From a checkpoint of a small transformer trained on Wikipedia: no biases in attention or MLP.
MLP neurons of a small language model. Each row is named by its layer, matrix (gate and up: input weights; down: output weights) and neuron, and shows model dimensions 64-255. Each number is 128 + 32 x the weight over its row's rms, rounded and kept within 0 to 255. Numbers have three digits each. A neuron's up and down rows have the sign that makes its largest values positive.
After each neuron's rows, "raises" lists the tokens whose logits its output raises most directly, leaving later layers aside.

L8.gate1156:165161122134116155052082205136153154095148155103192119097129041147162110109116096184146162135125112150096159152123132117128060194172137110082109117144114139144077126106148050196091148106135124094166138096138181131152144184166136117118155152151147150125078126114125200114198115088122091139129096144130113146154101167126158121096062071121120139145164133184117147112168143229103134106097126121123194151126156121152116148105093102089159150132120095188127101100147120112125129125139128170175125171128158138110114094180141158137174174149165168097154075169131125157159092111103059163
L8.up1156:130136139138108179127104115157160138115068135140144150103093160159194129106081127087144123130110083129118152119098155134175186123174141143144134140117122105112069133083120090132143115133075117091081115136129105113061118072124140132151146081157119090141164135169241144112115101066149111129134155183097192117125143153150063138126162128105102168137153082172128148119092079145113097091132105128093153144130067116146098126128104142084110151143132079132087133135099192174116159105161103112016169086118037162166104168149153123192141126144131100142185118194146202130162071118133110186
L8.down1156:150121087207143160120099131162062163157114161098096152128137138143199153134144128114131157162110098067101096092170163103100151128120180119164087163119133129094105134168113097181081118155147100136154162152159126098088106094131177121108103087141107118150135118163155083152119120118123137155161149068126101097128127098091120082115138054133080111122092104093109126216122136106183133119108124077116087118154100160148097125164120123125171117141114084071130148110164057107095154095100086134150170121131114093151138134075133135113129129179138110131172115165067163126117139144172129139
raises: "arian", "ari", "ar,", "aro", "ar"

L8.gate63:201092091094109093089099110137106149141091112124082119099115047158111072126174163117105154130159117109111166119103188130130114105149145149124153164076159129170136118115168082164108107136170102147127089177081121084129149115115119149135125050157096104164150181132091103150059067126161170110134140097057129164159168142141175178132151094137190124108083166080113169134149088116132117176142157126176051148186130164188117117111124138164113106091117101054109127122113130122134079090110118134125166120103141089164130143126080112171135094130118140057103179089128138112078087121181158188
L8.up63:189111114094092120134119121176040063122147122121130108130106062169116138124109158133118124116144137144157087132095136124115107069121049160146156128151119145162092130137128108137052116137127141122053053160136089178149129156131184138088154067123091127146118159118104105121102133159111147109138114134116060195078154122128151133163163127176150127094093163081035178122191197086107161151136150128170121122124103104147094145139193073142076117158133103034088108127082082120099086103181156143158148142155088123134124164165132147205168153133126121104137200118051146129080111128137113125
L8.down63:113134095142167094108091066158127135135157130144078118099134139193123091029164151112143108110141093152154077092138120150096181126110106128165134119105189092112057139090100093141127105136173132130055063184110140144122136129055122136101114056149172086159113116110154089082160194120118130175151104089129170148152120138153147112132130179146103075140152139187123123197104154051067150122115110094172066081140146125098077143142119118036130154168142112107148141117086103148097123103130168157089146108146144085131120141134140109150097135119123143107128156145068080137159120119110122133
raises: "rop", "oly", "ause", "rob", "rov"

L8.gate381:179077129147119128106180148138205114101150160192157190104140134141161137133136146117086113156124121114170130169140103113095141146133184101144147110113063162055119161166115094162147104171142111121124163139168122069101078104091121139129130145163142094093158122133097129149067130144182179083151113112090165136119123127065146157101192096114094104138117186144132056155130076097101130119061114094128188093097099121090113136166112146084143099084122158112093119122133119093140112101136210100116160142178137170147115115135136166126171194095145128202090175155097113103133126077173120101
L8.up381:195139169109137126094145173222173139120126125165088088070124149167162159112137136109094119156153159099159156158114145069116151144104170118074103091142102184096152178137081088196151161146075108158119105159188089097144099130148102146144120146145109213116132127152102152164121107152167201102117180168119117131136165112106131159109144136124108143173082119119062077129118131109113107108136203137161096156085091154140165117167126140105106126138104173112108156075128068183150150089152124108087114145168132149138104167142133095122155145097113114190141150073114164154162127083153114123
L8.down381:219134186071118090054093145115115117153136118102079090152129124118128129097121100046157089150119108119076046155118152046186120172061129154045106118085193171072140183157117092132096107133110140144140095171180177171116134130154130102152109159183145129184114114127122123119109090107136156109167152135129130137148102154145165168098150118159119134126095144106117146133135140088154085119106170106116055083110136121084151086161119092125159175162140133157197044057138176136110180144140078122110153123157175173157119123108139078081125079125124092112188065099116143118121078088140098106
raises: "ern", "er's", "er:", "ery", "era"

L8.gate1199:152206115135103135082116110089151189083154136125200111116145089145166103145143121168166143127146074144151191157159160058095101172081152125091086127092174155180133100118159149186182136141139137158034134125203121085130107136183172155128134122147097127158089088124170154125146088121094135077171128134112109163153147179149113148169176086099114167163102113116093108092123150167147141165099146114174073088186136120177071093192064193180115145146149133146145165149153128147111139135136137137088150097135121135134084146088112182126122146144123138120132182123128127137053084157098123169
L8.up1199:133173138176186171053152127125149137126137177169163121109113115134120099132114103129102105108066127102155138160178183171095127117103143138124167120142162133114138091121122164141120117149061153155068155146195098123148195119115197099136150096098167106092144153137102127138173104125110097104140129195112116138122153156088090143148116176083124102118115100082116092104136138157139138108117150093111129152094103134141070134153085134073128194117076143130145162137114075146136153149115112129109059086077205210065154123148112205157158066134079131129146154077100074154159114138091139116
L8.down1199:145127126143118074084162134134117151103136128143130136109148131077165132080090159089111156094130100133126090135095125125134195133115208099132075126125085111106088138170126098134160138135156086061120093115166184146110070127103125168110082172122214162105139150148118116142095135071107159054121156152152166130066132106172088130061144112170139181104210115112108135151127134148112148134121096112082126059126162140069129134154117061100055171092168145093153104140172125168097119133186157107198093133112167132129154123164138109131129118147081136150155136167158117120107054139123110067
raises: "6,", "5,", "4,", "9,", "7,"

L8.gate1121:114137125107102106124176133109115150106117175127181167134135032103191128144133233125123134174176081087129137116114127064159140115149128196123153129097090200110102148145151136114099131160121161108082122136162165069086150105128124105161147121129073103098168107100139121144148109108082137102222145157102174114141100157115215122137141135123120119183198142187137153138142109113136126060175111132112176106147060086105102084159092151136091087168139099108133138098106110099143053130101117143148181149094107074087123097181134092115109179147091126100121131149156140114115119144091158166
L8.up1121:061163138149071134092125094144149145090094103184179083066149030112142139152125177165132125204155146065146135113117076135184173145149131145109145096063147095143104088128117193098100104157143155127109170102165145139123165088111145114181184112133087148081124183123136159118153105097112085078148155116158162079057083139120158091089213113139130140125093100248134121087119183106177115087132055131099170155080092138124146106120102122112095176163119142151118170103152140116108117128132152155095109177091064107110068130162139109147092110180129085082203107189132158091151077135145176103
L8.down1121:148160133148131163107161130180090138154180155157215117115157112176076116000167146108147099123097169131133134103145161112073097115161181111114161133080095050133151110090115173172144170205131146112097140122121128197188103132104116216119116143137140164053153165106158100147140153149190102117053141067135100114165139110178149101146077175127156160122079120114119110115148120093137155111109114151109114172090106141082124158116193109096118137143148199124090099101169212199140172132146132118122119104168164108184142155154066106145150063142165049116126128145147116144165163134123094087
raises: "ian,", "ians", "ian", "us,", "ov,"

L8.gate327:154150164171185172145121112160138113112111119135111130105083069148146179160080113124196109138156184046155112154132136146114109097096102123124137125079090119140140059121122106114133035122128104113084183123115087069109112100139109139137142112131129080172085156105153170150105138173079099055136131162110062146168128141069122099106109164144115153127138179100165128092159197054104092120120099130049181132127132163080125132152135074143099170128076116139132160096123132124106075140169138179150149190134139150098101097106123086097175105169092133103168171146076111111133096137140063081
L8.up327:117148137163086156159083125138118127079143097109149100083150048097179108133147119120113048096137151101137166116130135162127140071224109115112154134145142163135140157151119122133076085176131109126185140098130104132111094133152104100138130095141074106129145096164159108217121136101124159118110166169070099157086084163056099161109108087088115109098108154197115140098184094121143093077067048134079109089095149144062096090142160108085088097131101134193121160145167183142147135123131134098147140180084103133084057099137135139146120151131144107120177153043159188092146165147182097169
L8.down327:057156141143089059093151105079124174116186175114172125175118054120140146076115114193060118101165117138140095126129159110115099098136161151198076175074157106104142161121147127087092135126115138079107147137119108073112106138093114152138156109109099076086080120166064080108073093188151144149189116112092173122126107104190117152154154084112066115143150107129150123149131115082147115114035133155118065096163097132125167109120114134105128054116082142096100150117099190185121060134089135142143173097109124138140141156190086162089128107153111127100124138135165124070189137161108098086
raises: "ia,", "ian", "ians", "ia.", "ios"

L8.gate109:086140106200080178172175146062157133106125104151105137178137106130151074185104127085133140165154110130080128154108179189093135092134147100117114104105159119127065110129092115136161114157109134133102133137113187152129124206098096126191124103155117108089161161118191173157110049131162189130130117202067152152104134097154141136106178125115078123175120127152083088121144133161152121138084167118109084135189108129170130095171175174132179071158083107122125145165129161088106116166097141126138106134113081096102163096104100175131108144178147077140085101125065119134102068133121092110
L8.up109:111139056143107061160116116094144130099098165127156135143159108136157044146103120138130133106152131163130131107064181158088132152175130118136135144116137117119102126147124162169152116142105140103071136119111155157134087140112170164139143148142083121176093116153122113170160078096128072096115110161076121184116139105175131093096175124154063194231141115122093139143117050120141100166138192121121141095164123095128130099181156133137166155185098112143114116171132113174129143125121086127185172104140079079065123126108098149171096099170167194109116121159107139184104084078191103108
L8.down109:129132130146107121175183122179151127090132179125136091161101101131110123027159154117127136113061109147085116106090175109125088173139092118158150155163144142075109100118138108171106110106180108083153130106197126148132127159097090126138128161127166137153093126177193145130122093126191149113090160137129083136097135091120221154086101107152133150173115124106089144182069182116125052153186152151096124107107090142154097074080107170130089167218064136160131131113127122195171184162109156139165124120154144141148048102083154149116126155122099208148139142099152079063166140108067151125
raises: " however", " these", " thus", " and", " although"

L8.gate66:114117159161127104121091150113146161129164157169175086114154148159186119102080134138147091103147141107137142194096082111135164104115178096161107084111094124090121176134147112150140110118167110108095149068109154071058092081115076131145123120151096097125163130156127096100105100118118139118119109147121104139115168146142096098136133137173173166116081172190172171112163081139125117145183173185113137148132180116128160135117148147147164145112150074173148107117122155151162110127152096114120141199109134086123172136161136167176182116173111157113128118138207168068080165134133161149
L8.up66:115127124145168124087076094178129133137104126171117061114144124145148120130135159153117067094136136080110062212163059141131117125187145145143139127141097108089132158176091129179141144171138126111148155096067161096079054109129143106185108093212120113176157155081166087150059115141145165117104088111138165127118118100174141066072097144161043151054059134082150157174130080121107102148143131137189158191110173128144066115153128101123111113145081123100107130073148084142093138127187195076116090193143167047061144133110145152173165131131116092128140136146136151125108128130101175132
L8.down66:144116117153124121147124108159155145153109161129140103147142167118116107000117156173136122081077133132096136113143181149121150065120147094131122104071130087144122094157154093120139139167132069136095086157219138159143102154147100145124127107104115125107118151136156111115092138125159127152120156085214078102103099129166075169136116126122126140190090093092068145109167136104166121115118143182102133056117126134084128152143150081135113125043147103128111114087169114121104149105132155131064177103096138116148106088082194113179108136104150194162159134110122114126154187176118165110
raises: "i-", "i,", "i", "i.", "ara"

L4.gate876:153200115161134106104110111079163149211128148109133114112137102147133147158080093110096095145111132119073123166140104140131189145139149155155083123134132154130148069091155107109136182071056132148148180133137171120155117091157165117159161124082126130070134077132132133109180101145142130131202129151082149092138081120093106156092118120068130123143058116101153149164080092140103092160121129137121128079070117135126140120139070158149129092139205109143121111088124166142091126211115144087129150166122143179096079063147094100114128114140116126136136124114118135166056138139110119143
L4.up876:143196145089127046167064118121173172142101147123112057118180142137150166192165118144145132125079119150149144093152170143114170132156101162152085135134168166135179072140183067103104090140148188108115089141139200162102102139157181091154156090048125094151151191163159146063194101099122166178143115161108136116164154120102115157157072074076083084195071147129126158168097142093153089157077161144120109106089106101108158135141090181146134148149174120130159132108115152111075121155118104118118141126147149161058065111065122073122093125139120078154123112110079147123113106163141151158
L4.down876:059090125105153162107148146166120097081111096141089097089132152109120121015170160129173154171163102153126139146175161147081113097069138130107096102131150109098106153163148143167135120166174150176181107144158088106172114160152098154075162079152088137190121142170130101092131113109124100083105143149131153184066116120069156070108147145112105145109137127130144122185092147117132143105124133130145128121062171149135100098101146135119134129123137134076080111155152121130104126062112106159191194078135068197148094161053133116146126170140146098169157070126132085138178132059131131128
raises: "J", "MS", "K", "D", "E"

L8.gate1183:138099106108089093175174155089159158114062117096110124125157115169138175159203086090063160129107068116142116146128119150065109100182179118138157111075155130141214100116117183134154106126129136122085113115132128121155103183098138141145110138160122095075129142083053095133148074165149121105173117090172148124098136111160119126102191135078110106100133127105093129117109101102101198144205129132128097057170187090150110168127135102180126126103100112078110176164048107081107079166145074142169133124122107148168161117147098156131155108097117108065131109197079163137082160045169125137
L8.up1183:060128153148153137196095184112131139182092158154111110130132118089101157105140102095113123147184112088118199146144049134131115075139073184101120132064112087109159117136135157128160140161064104118113106107146157130169042204088114191125154066166113190038097162089112102126143049127140113099153096105123162083115106116100142105145111083127130092127113075119172143149120122140147133134157150174107106082149143081117171172078149159081116124143119168174110136155139110184114109152147091165104133141146152099139160161133085147125139172159119079140150138096133158154149171136183135115
L8.down1183:104121156164158139133102134121161128133117138165109167139116169075094195122103122126136140092198156126084152164188067176111113108120079119081126131111114108118151095144115162139121160102130104119166105167171104186170119184136122114128137111130135186179120128083089101114160100159120126097132183146153131041109133129109158158151154101121095108175217086132149193115113225128159110145147155133148103144123155092141161094116138117108085169135117118173142123129140128106151108174174129091135033117174089120142129130152076113145154189115127067166185141131135106131128178125145111149
raises: "000", "200", "300", "6", "07"